From a checkpoint of a small transformer trained on Wikipedia.
Size: 10 layers, width 448, 7 heads of 64, MLP 1792 ReLU, vocabulary 13604, 30.5M parameters.
Architecture: LayerNorm before each block, learned positions.
MLP neurons of a small language model. Each row is named by its layer, matrix (up: input weights) and neuron, and shows model dimensions 96-191. Each number is 128 + 24 x the weight over its row's rms, rounded and kept within 0 to 255.
Before each neuron's rows, "fires in" lists the words (lower case) most often at its 100 highest values on Wikipedia text that the model never trained on.

fires in: "the", "is", "with", "a", "and"
L6.up38 [117 133 131 114 108 154 158 121  91 165 136 110 139 117  90 101 152 118 153 150 138 146 176  95 119 124 131 175  91 169  92 139 163 136 146 157 133 136 124 138 146 123 144 116 131 181 136 152 122 117 170 146 139 142 129 103 121 125 162 132 114 117  77 128 123 114 147 151 159 116 146  76 126 135 144 166 146  92 136 146 128 122 112  94 111 158 170 126 126 128 136 163 119 129 126 168]

fires in: "became", "a", "other", "are"
L7.up413 [102 112 101 124 162 124 185  89 150 129 172 128 137 165 122 104 156 106 157 140 162 126 139 116 134 121 125  85 156 141 101 113 111 155 148 111 118 125  90 136 128 156 178 133 139 110 164 106 133 106 149 127 121 150 147  86 106 136 135 122 157 134 119 117 168 115 149 141 145 112 141 149 134 153 155 144 136 121  94 143 128 107 108 136 132 135 154 152 117 134 152 139 142 139 125 143]

fires in: "has", "is", "had"
L4.up467 [135 110 160 133 122 118  96 121  95 170 126 145 179 165 119 134 127 123 114 133 144 105 114 123 137 107 124 161 100 133 125 131 145 101 138 111  98 143 127 123 103 132 157 117 131 143 105 118 112 124  96  92 177 138 141 147 144  97 121 159 135 168 107 117 138  75 114 160  94 123 154  79  83 139 173 157 159 110 118 154 144 129 113 109 157 113 147 146 183 144 147 145 130 125 115 148]

fires in: "his", "the", "their", "its", "a"
L6.up1135 [168  92 125 139 150 114 100 113 138 140 110  96 163 152 112  93 113 115 130 116 194 111 117 142 151 125 134 112 162 128 125 166 115 136 165 167 150 142 112 133 141 137 176 172 109 143 132 117 116  79 146 129 111 110 111 174 126 149 165 114 127 128 130 105 138 109 154 154 127 129 147 136 121 157 111 166  95 127 128 131 154 126 130 158 162 134 138 148 120 152 145  95 186 117 146 117]

fires in: "in", "at", "being", "leave", "around", "near"
L7.up194 [ 81 125 171 108 121 145 126 100 173 128  96 145 116  82 151 112 141 139 144 144 158 110 174 115 119 122 137 139 112 105 107 141  75 113 136 130  82 100 150  99 109 144 160  89 168 146 101 133 104 128 130 137 132 123 132 167 148 108 130 161  95 123 115 138 146  79 133 102 109 136 176 130 134 113 100 118  85 117 101 102 119 165 137 141 124 126 155 126 164 145 147 178 133 148 121 130]

fires in: "after", "since", "once", "time", "before"
L4.up598 [125 202 137  80 134 117 104 101 145  86 146 130 148  93 104 108 132 127 126 135 142 155 152 130 103 101 135 127  95 161 141 142 168 128 131 114 129 106 146  97 165 143 116 115 137 101 126 120 104 144 132 135 153 106 140 133 138 141  84 132 122 125 167 122  95 120 126 116 127 108 136 129 151 135 173  95 129  69 110  93 114 153  90 137 107 111 101 102 124 119 132 180 107 143 156 162]

fires in: "as", "became", "also", "be", "therefore"
L6.up1404 [106 192 156 115 131 144 137 134 155  99 124 113 161 193 138 106 134  78 157 122 152 127 141 158 155 138 126 136 125 175 131  89 129  92 117 130 178  95 120 100 123 150 145 136 126 143 104 155 122  89 180  88 137 119  88 127 131 100 171 139 149 140  98  73 131 112 169 187 137 107 177 109  98 136 116 151 122  96 127 146 119 166 115  97 123 133 142 114 152 154 114 145  99 111 109 148]

fires in: "began", "by", "after", "started", "of", "time"
L7.up77 [143 170 132  87 128 101 114 109 119 145 114 148 124 114 157 134 132 125 133 135 142 135 114  98 135 106 137 107 106 164  91 206 118 148  88 157 122 141 129 145 121 148 117 115  86  74 109 145 118 102 138 124 119 134 128 116 168 130 132 108 131 100 135 152 116  83 175  82 117 140 193 100 114 101 116 102 118 108  93 129 127 161 121  96  90 148 100 127 134 106 138 201 176 183 103 173]

fires in: "after", "by", "of", "without", "before", "to"
L7.up451 [109 151 147 119 143  94  97 127 153 138  80 140 106  94 136 105 130 115 157 138 156 141 117 121 155 125 120 135 121 189 130 151 174 116  82 117 129 130 142 146 123 149 132 132 173 103 131 137 166  87 121 140  67 132 107 150 127 143 132 114 188  95 130 175 132  87 183 106 119 133 159 100 129 118 120 110  87  88 102 170 178 146  96 154 127 162  88 171 171 113 144 128 173 166 127 141]

fires in: "the", "that", "it", "him"
L6.up1391 [144 191 145 155 157 138 149 130 154 123 137 155 176 142 135 134 134 125 125 133 151 163 141 112 125 122 124 122 131 153 149 156 119 104 142 126 148  87 109 122 132 158 147 170 121 153 145 148 145 123 166 127 141 100 128 117 138 113 108 140 103 122 103 119 156 126 130 128 128  79 136 139 135 112 169  98 115 144 158 146 138 139 171 113 146 130 100 103 144 152 143 151 126 116 132 191]

fires in: "began", "started", "finished", "continued", "continue", "start"
L4.up683 [141 165 111  92 148 105 132 184 105 128 122 125 123 108 112 132 137 138 144 139 130 137 173 120 123 119 122 144  98 152 100 152 128 124  66 137 124 125 152 158 144 162 145 110 114 116 162 100 155 136 105 111 154 150  93  99 179  88  96 117 146 130 105 130 152  89 117 148 128  39 142  78 118  89 147 120 159 119 158 127 124 149 126 128 125 125 125 153 114 118 119 156 169  92 128 132]

fires in: "as"
L7.up1619 [119 172 148 120 137 111 109 129 173 154 149 135 125 169 111 123 140 149 124 131 160  94 137 108 145 130 137  93 104 118 138  89 112 131 142 121 156  93 129  98 150 123 133 106 125 148 134 155 139 137 134 113 116 102 125 141 155 102 152 145 131 118 140 115 112 153 116 126 126  33 116 116 108 117 165 135 106 161 119 102 151 124 168 110 146 127 144 133 101 163 128  80  96 122 133 105]

fires in: "in", "during", "throughout"
L7.up845 [123 149 124  53 123 110 129 118 187 124 118 160 134 124 132 127 149 141 116 124 129 110 150 174 119  85 131 150 146 130 123  97  79 164 154 133 130 125 138 114 123 143 134 142 175 107 120 176  86 113 105 130  91 133 142 149 129 136 140 134 174 145 102 126 126 131 140 100  88 153 121 123 109 123 132 161 110 109  81 161 181 146 105 156  97 116 112 152 145 143 108 160  89 170 118 147]

fires in: "the", "of", "age", "from", "for", "median"
L4.up1516 [ 89 119  86 137 126 132 169  83 125 171 148 150 113 111 161 106 111  99 137 125 137 135 144  85 146 129 123 117 149 126 123 105 145 144  86 135 164 132 109 152 131 148 126 140 139 148  68 125 143 152 111 117 111  93 181 146 129 116 102 118 145 123 146  89 144 143 105  92 112  88 134 139 132 126 148 122 113 130  90 130 172 100 128 102 110 153 136  97 164 132 142 148 125 162 112 117]

fires in: "of", "time", "for"
L6.up123 [181 148 158 114 139 128  71 120 127 145 133 137 187 125 136  97 127 137 163 111 146 145 122 128 119 101 146 133 132 121 139 146 103  96 119 142 122 108 172  90 115 132 127 145 116 122  86 101 117  94 125 136 117 136  69 126 138 153 112 111  99  87 137 124 126  74 176 109 160 111 144 153 113 133 103 134 105 120  93 136 170 145 133 139  96  99 145 132 170 133 154 112 176 123 112 119]

fires in: "born", "as", "character"
L4.up157 [123 145 125 142 182 144 119 118 131 138 228  81 115 171 148 116 144  88 123 112 125 148 124 132 145 131 114 125  95 111 152 122 181 169 114  86 101 111 113 115 123 134 126 107  98 148 141 109 137 130 132 116 122 138  91 137 124 107 142 150 171 133 139  65 103 162 125 138 137 115 100 114 108 123 156 101 140 130 114 131 122 131 168 104 109 101 127 140  99 104 137 153 120 118 112 124]

fires in: "s", "the", "its", "their"
L6.up1041 [118 123 114 139 137 133 165 153 121  92 140 101 132 157  80 104 127 123 149 114 150  91 150 110  92 120 147  86 145 130  83 117 132 150 101 171 137 126 120 130 161 146 150 120 122 138 141 117 132 117 139 106 138  81 117 106 121 137 119 123 122 185 139 132 158 104 155 183  81 102  89 106  27 133 115 160  85  96 132 147 133 112  99 116 150 176 178 150 134 123 137  87 122 146 125 142]

fires in: "a"
L6.up983 [ 88 130 113 119 109 125 172 106 161 128 136 160 141 106 123 160 143 118 172 121 147 131 106 137 145 139 137 139 156 117  64 133 111 138 127 102 129 137 102 118 115 133 147 133  95 141 172  86 111 126 145 180 127 142 137 148 132 136 152 157 147 146  78 162 129 116 123 120  95 139 119 121  89  85 127 136 110 115 119 124 129 109 119 116 139 123 126 120 117 115 104 104 102 124  90 107]

fires in: "the", "on", "known", "is", "of", "used"
L7.up1180 [102 126  93 165 111 155 144  89  96 144 150 115 157 156 112 100  98  91 156 119 118 122 139  74  78 126 130 149 123 130 133 170 142 119 130 123 117 113 129 108 173 167 181 120 130 100 119 120 154  86 119 120 155 134  88 124 140 111 126 108 161 102 169 101 139 138 149 145 156 167 149 133 102 167 127 140 174 142 113 154 148 100 174 128 116 173 171 133 122 139 136 140 154 141  79 140]

fires in: "as", "a", "is", "to", "was", "appointed"
L7.up639 [135 159 164 152  89 134 168 115 146 150 153 130 170 179 129 108 128 111 117  99 157  81  90  92 122 131  99 120 114 107 155 118 128 109 193 129 169 112  96 138 148 143 107 101 166 157 141 143 137  97 146 146 134 110 118 167 143 114 115 113 165 134  90 115 123 157 145 160 138 115 125 135 103 129 131  95 166 110 138 107 153  92 141  98  73 128 147 152 181 147 116 135 115 108 145 153]

fires in: "as", "used", "played", "appointed", "elected"
L4.up204 [ 89 179 131 161  94 158 129 140 122 107 153 123 121 142 141 128 150  82 128 113 128 140 155 147 152 151 114 116  87 111 129 133 163 124 121 112 123 113 174  97 110 189 147  92 122 139 155 109 123 148 145 111 162  98 131 159 183 156 146 160 186 137 122 102 111 161 105 179 141  87  93 105 149 118 158 120 145 131 117 121 108 158 139 112 132 116 128 155 129 103 122 118  82 135 123 103]

fires in: "of", "in", "billboard", "for"
L6.up1776 [112 176 161 160 136 114  78 104 144  77 170 160 125 158 150 122 101 122 117  87 160 136 160 136 164 116 125 128 118 150 174 116 135 162  81 152 144 108 135 121 149 132 130 141 118 114 140 112 136 133 139 131  98 121 126 144 150 125 137 124 111 166 148  67 131 114  82 105 119  74 136 152 152 105 156 104 109 151 125 131 186 129 126 101 123 124 107 156 124 174 133 104 152 148  74 126]

fires in: "a", "the"
L7.up881 [112 136 139 126 168 111 150 136  89 116 153 119 143 164 151  85 131 125 116  94 148 139 160 110 161 106 105  95 142 114 142 167 139 111 144 104  72 108 155 138 162 149 155 171  91 157  92 126 142 108 103 126 122 145  88 101 119 144  96 125 138 140 151 154 133 136 167 153 115 133 123 120 108 126 153 108 108 181 125 154 138 100 132  79 116 150 124 146 166 140 109 114 128 133 139 145]

fires in: "a"
L7.up1358 [137 130 147 115 136 123 152  82 152 132 185 105 143 150 121 142 111 107 164 132 173 140 112 117 135  97 150 116 112 101 125 143 134 142 161  65  75 139 105 115 124 128 206 130 145 131 102 126 125 122 133 150 163 115 134 159 127 156 159 141 120 110 122 109 140 117 123 156 132 114 149 149 146 137 122 123 119 111  90 106 128 166  86 102 106 129 120 128 126 107 119 132 138 121 111 112]

fires in: "a", "is", "was", "it", "an", "the"
L6.up215 [107 122 119 153 132 188 123 132 104  87 157  78 142 118 108 100 132  83 152 130 146 132 146 129 120 100 109 140 151 173 123 145 151 113 113 151 142 123 109 157 161 119 134 104 138 162  98 150 109 126 121 109 151  74 117 133 106 128 154  89 130 131 139  69 119 110 135 161 144 116 125 126 111 185 150 115 138 101  89 125 127 123 134  87 117 151 176 104 112 145 134 143 132 159 125 113]

fires in: "as", "the", "named"
L6.up1167 [ 99 103 126 122 132 158 172 140 183 116 133 104 129 137 120 100 104  83 146 109 163 139 148 134 145 129 123 118 139 102 126 129 123 131 128 117 165 104  93 143  84 165 107 177 143 169 116  95 153 128 126 105 116 122  74 156 128 142 158 146 146 155 110 140 165 154  92 167 106 123 145 138 132 116 113 141  79 127 144 174 123 162  97  88 141 133 167 110 145 132 137 131 134 103 153 123]

fires in: "a", "m", "an", "nl"
L7.up1731 [116 140 133 157 121 116 151  91 127 158 139 106 182 142 126 112 116  97 111 123 157 150 164 113  68 144 137 107 145 177  92 169 140 159 148 130  95 142 102 127 178 125 183 109 144 105 137 160 125 125 118 172 183  92 107 115 110 151 125 120 111 159  93 128 152 128 117 167 117 128 107 122 114 101 130 149 106  99  79  81 147 106 129  77 117 140 109 139 138 161 141 154 121 165 106 129]

fires in: "to"
L4.up1252 [ 86 134 164 148 105 101 127 136 115 138 134  93 161 126 139  78 130 130 131 115 146 149 128 127 187  96 130 133 135 115 135 182 100 153 131 115  79 110 111 103 110 136 149 134 128  73 135 137  98  90 141 163 141 138  96 153 134 148 130 118 164 113 123 121 133 135 137 169 127 129 146 129 124 111 177 169 122  77 129 130  88 125 106 127 123 102 113 155 139 123 157 146 146 113  63 165]